{"qk_norm": false, "attn_scale": 0.125, "init_std_qkv": 0.0236}
MLP neurons of a small language model. Each row is named by its layer, matrix (up: input weights) and neuron, and shows model dimensions 128-223. Each number is 50 + 12 x the weight over its row's rms, rounded and kept within 0 to 99.
A block is one neuron, or neurons of one layer that tend to fire together. After each block is what it responds to, as a language model described it from the Wikipedia text at the highest values.

L7.up92:43 65 57 49 49 52 41 46 26 56 39 38 46 67 48 50 60 35 70 40 46 48 51 43 36 25 42 55 45 55 26 26 42 45 34 39 43 59 53 51 48 59 31 48 49 59 31 42 17 32 26 53 54 47 31 21 52 48 27 40 51 56 56 64 37 51 63 72 42 48 64 48 30 43 38 47 47 57 48 45 51 62 56 61 46 45 54 47 55 44 49 41 51 71 64 50
L7.up235:39 62 36 54 47 69 59 38 66 67 55 58 40 63 37 50 79 48 80 25 48 46 50 56 58 33 53 39 52 51 32 58 47 66 41 49 41 57 57 64 44 42 36 51 34 34 39 48 35 56 26 51 62 66 34 36 56 36 54 34 49 40 65 57 46 41 67 75 38 37 52 65 28 44 51 62 41 74 32 46 43 44 51 74 64 41 44 51 49 75 55 45 68 53 67 65
L7.up841:51 53 62 51 36 70 42 38 26 63 39 67 47 51 41 58 54 40 63 51 56 51 59 45 62 35 39 30 20 57 37 43 51 61 40 34 57 72 58 42 47 45 29 61 47 49 38 51 26 51 31 49 44 49 40 19 55 57 56 48 46 66 56 43 43 34 57 64 64 60 55 57 30 36 44 63 34 63 54 51 60 54 51 64 54 46 51 51 49 62 38 38 64 67 61 63
L7.up1060:50 58 43 40 35 73 52 34 39 41 40 53 61 53 40 58 50 32 61 47 63 41 46 49 64 34 35 54 43 68 51 50 38 46 51 45 38 40 58 48 43 35 38 49 46 48 26 76 38 53 31 44 59 53 42 47 34 45 63 61 57 45 62 40 41 40 52 51 43 65 48 39 19 27 19 49 52 54 57 48 66 53 51 45 58 53 46 57 50 60 48 51 53 61 61 52
Responds to: Table header cells. Tokens inside column-header rows of Wikipedia tables and infobox field labels, such as the "." in "No.", "Notes", "GA", "%", "Position".

L7.up16:60 65 42 42 47 66 59 29 47 43 61 51 39 48 37 83 59 49 33 48 38 40 55 44 51 48 77 43 27 59 35 53 38 44 52 51 30 48 43 53 48 35 43 46 33 43 42 35 33 63 57 39 68 44 49 44 44 46 43 55 54 57 62 48 52 50 25 60 51 35 60 39 54 23 42 48 69 57 38 49 40 39 42 47 54 43 55 72 48 58 48 39 54 60 69 36
L7.up161:52 59 66 32 42 81 42 35 50 38 58 41 55 35 41 52 67 51 46 53 43 61 55 40 44 58 60 41 18 38 39 56 44 46 61 55 26 43 60 81 39 32 41 76 47 43 57 36 40 54 45 45 58 32 52 40 55 52 39 58 41 61 52 61 59 52 39 53 42 46 43 39 47 41 61 58 51 60 51 63 42 56 58 48 47 48 59 54 40 52 56 56 46 65 62 43
L7.up485:49 49 50 47 36 81 65 41 52 48 53 70 56 51 44 47 59 58 35 49 58 43 61 57 43 58 53 60 40 58 51 40 48 50 65 47 61 59 51 52 36 27 49 62 46 26 49 44 37 49 50 37 25 44 35 49 29 34 40 40 35 54 58 69 60 52 26 47 42 36 36 50 34 51 43 55 48 66 54 33 31 54 43 58 51 28 53 75 58 61 55 52 55 59 62 66
L7.up910:66 66 51 49 42 67 44 31 43 47 60 40 46 59 34 41 56 37 58 40 68 43 60 47 59 56 58 41 37 38 36 46 47 42 38 58 58 41 47 56 41 55 43 51 35 32 38 36 65 35 54 31 67 49 39 55 67 50 43 64 56 53 52 53 60 49 66 30 40 23 33 46 45 32 38 58 66 43 43 55 52 44 41 73 57 66 63 74 47 58 53 46 41 56 69 36
Responds to: Sentence-initial tokens. First word or word piece right after a period, heading or table bar, as in The, All, The(re), R(adiometers), F(inland).

L5.up53:56 43 58 59 56 40 45 45 50 62 53 30 48 46 35 52 56 52 71 27 88 54 63 57 53 40 66 56 52 36 52 48 59 31 48 44 57 46 43 43 33 59 24 57 42 25 53 77 41 38 41 56 62 59 37 34 38 45 37 43 32 50 58 55 78 36 53 56 49 25 46 50 40 33 55 58 32 71 46 44 56 46 68 31 71 74 52 65 25 51 45 61 49 46 44 62
L5.up139:48 51 63 54 47 73 51 44 43 60 47 52 53 64 37 37 46 50 52 44 66 44 36 52 49 31 56 44 10 62 34 44 43 28 51 60 25 47 48 57 42 48 31 49 36 44 56 40 37 34 36 64 62 62 40 39 43 70 34 66 45 32 50 37 41 52 63 55 43 36 51 63 32 39 64 55 39 86 21 56 46 48 56 48 50 70 55 36 31 60 42 69 35 57 36 74
L5.up454:36 52 64 71 46 57 41 49 26 63 56 33 26 59 37 48 52 51 62 35 53 44 45 50 31 52 63 52 40 58 42 54 49 43 39 74 28 51 41 56 54 50 43 56 48 46 58 57 28 51 35 62 66 56 17 27 47 60 40 38 44 45 56 45 45 51 45 74 42 21 64 34 38 52 54 71 37 44 61 56 59 46 35 48 61 38 52 54 48 53 44 40 35 55 42 81
L5.up741:41 54 35 60 29 62 55 38 34 44 45 47 67 23 43 44 53 56 69 17 80 29 54 67 43 44 68 43 53 44 44 76 58 53 47 56 64 55 46 49 52 52 43 61 38 58 44 60 38 55 43 47 78 73 50 50 60 58 39 44 54 35 53 44 53 25 65 68 43 39 48 46 33 39 57 55 52 73 47 72 41 58 51 49 63 64 58 58 33 48 56 54 39 91 66 60
L5.up992:48 62 30 35 53 54 60 54 54 74 50 58 30 58 35 49 54 39 55 49 55 35 60 42 49 38 42 31 55 46 31 59 42 41 60 47 46 67 60 44 61 43 44 48 50 39 23 72 49 39 37 35 56 54 40 48 27 61 48 45 65 49 72 39 41 38 62 64 58 42 27 52 44 41 50 66 65 65 49 45 51 51 36 56 68 48 53 57 43 52 48 48 24 53 42 42
L5.up1127:30 57 46 49 52 81 46 47 58 68 45 42 18 46 25 56 45 45 40 40 62 51 52 51 43 35 61 51 45 45 48 49 46 30 64 53 33 58 38 47 52 29 41 47 68 39 48 60 39 48 48 49 50 53 25 33 53 74 45 59 56 49 56 27 71 48 38 81 53 54 36 53 31 49 55 63 57 53 49 55 38 49 25 47 50 56 45 69 32 54 36 73 35 57 50 70
L5.up1191:56 63 43 54 43 56 41 50 50 76 56 31 60 60 34 62 53 45 49 31 76 42 71 65 58 32 70 59 60 57 48 53 63 32 60 61 65 60 45 45 27 62 36 52 65 54 30 78 23 38 60 52 24 55 43 37 50 71 49 47 39 39 59 44 55 44 44 42 40 32 56 41 54 39 27 52 50 71 45 59 54 54 53 24 61 64 51 35 30 52 48 58 39 47 54 43
L5.up1265:58 49 46 45 41 39 39 52 51 44 49 35 47 44 44 55 58 49 57 38 64 42 58 57 64 42 59 39 53 58 62 44 59 46 43 46 49 67 49 46 48 53 46 49 55 49 50 59 44 38 29 70 40 46 35 38 32 53 54 40 41 62 54 44 55 21 54 62 55 52 42 28 56 22 67 47 48 44 62 42 67 45 52 26 55 63 57 43 27 58 54 49 41 39 53 57
Responds to: Table and infobox headers. Header and field-label words in tables, infoboxes and stats lists, such as Total, Candidate, Position, Length, Country, often split into word pieces.

L11.up297:55 62 57 43 44 71 38 26 47 59 50 48 35 53 37 54 51 42 41 30 63 63 41 46 49 41 65 49 50 41 59 43 59 35 35 52 73 78 64 43 42 35 58 62 66 64 38 43 39 61 67 43 73 63 42 39 64 58 50 54 77 65 43 27 35 36 56 55 51 60 41 69 35 34 31 72 37 61 40 59 47 48 49 46 45 59 47 62 51 47 63 58 62 44 55 66
L11.up517:74 37 50 44 19 74 44 21 58 37 44 55 42 49 49 59 60 40 45 61 40 42 60 57 25 61 66 58 29 51 30 32 55 53 47 63 59 48 55 62 56 39 50 51 58 42 39 48 37 62 55 32 51 70 31 44 44 77 62 52 38 55 60 25 35 43 40 49 49 59 53 69 37 55 70 68 63 64 53 51 53 51 67 58 49 36 63 56 68 65 43 44 36 56 51 47
Responds to: Sentence-opening adverbial end. The final token of a fronted introductory phrase or adverb at sentence start, usually its comma or end (In late 1982, Additionally, However), just before the main clause.

L5.up1:58 52 43 45 44 67 29 31 40 23 57 52 51 39 42 51 47 50 39 45 57 51 45 49 37 59 59 31 52 34 37 43 42 38 58 60 46 56 78 85 36 40 38 58 62 61 53 38 49 42 55 46 39 56 38 50 67 62 44 57 36 52 55 31 64 46 38 45 57 45 57 62 63 21 44 56 39 53 30 62 22 57 51 52 51 51 48 32 43 66 63 42 33 59 90 46
L5.up255:75 54 60 59 24 82 51 43 43 44 55 40 35 60 59 54 64 48 47 41 55 44 49 57 34 65 61 39 31 36 39 52 31 27 50 55 47 36 63 38 41 25 50 58 39 56 40 63 28 44 48 53 42 40 34 54 44 60 53 65 57 64 44 54 51 43 53 40 53 23 38 41 42 30 30 40 52 44 45 53 58 58 57 47 47 41 58 72 54 70 41 31 49 70 62 48
L5.up289:58 63 47 62 45 39 57 40 34 37 57 54 44 50 73 47 62 32 37 38 35 35 37 54 60 50 50 52 63 47 44 59 29 49 61 64 62 55 58 62 53 32 41 48 41 49 37 49 23 50 63 53 42 31 76 45 48 42 48 65 49 50 46 49 52 41 59 48 58 47 53 60 55 47 61 56 56 64 32 60 27 58 48 64 58 21 47 66 51 64 60 52 62 62 58 36
L5.up408:51 60 42 55 38 44 48 47 38 40 52 42 55 46 52 57 72 44 63 44 40 40 50 61 48 41 56 53 49 37 48 45 37 56 58 61 54 42 72 67 44 39 37 69 45 44 39 54 41 56 63 43 44 49 39 43 65 64 53 59 47 44 51 49 51 48 50 35 62 47 33 57 59 47 33 49 57 49 55 43 56 54 66 42 36 33 36 51 56 47 51 40 58 55 49 41
L5.up614:64 70 38 42 31 72 49 38 28 46 46 51 32 43 34 62 58 33 51 47 80 41 56 76 57 56 57 50 46 43 37 50 50 47 54 55 53 46 68 52 55 41 37 53 59 37 16 62 54 55 70 34 45 51 52 59 51 67 51 54 52 43 39 55 53 63 53 39 51 23 22 62 66 36 30 51 53 43 44 51 64 47 68 31 37 49 56 34 40 44 36 31 39 73 41 63
L5.up847:70 58 54 57 37 63 53 50 48 48 43 51 49 25 41 78 72 51 38 56 48 46 82 57 51 40 62 45 56 30 50 60 41 39 64 56 52 54 39 67 43 37 48 63 44 50 50 62 37 64 50 39 57 57 50 36 62 67 52 55 45 55 40 41 51 48 46 52 21 54 52 48 60 59 62 33 65 37 66 60 32 50 55 35 72 52 56 59 38 54 69 51 38 66 49 37
L5.up1033:79 49 41 56 61 59 35 42 29 45 47 44 52 32 70 98 45 35 31 41 55 48 45 48 47 63 64 69 28 54 55 38 41 55 50 50 47 78 50 55 30 56 47 52 44 31 45 61 43 51 65 32 57 47 48 49 66 73 50 73 54 55 43 38 62 56 41 44 50 62 57 52 56 40 54 49 70 42 54 58 65 35 53 43 33 40 52 50 33 48 45 34 71 81 76 34
L5.up1224:74 60 58 69 45 72 41 45 64 57 55 47 47 24 50 46 63 50 46 59 50 47 65 48 34 50 71 39 43 39 47 52 48 53 48 39 62 42 70 65 36 34 30 63 41 64 51 48 47 38 55 41 43 50 17 28 41 68 54 48 44 42 51 28 47 50 35 35 46 19 32 51 38 48 53 45 48 57 43 58 40 55 58 43 50 37 53 63 52 57 64 47 46 58 66 45
Responds to: Sentence-initial first word. First word or word-piece of a new sentence after a period or paragraph break, mostly "The", also On, However, name starts like Mike.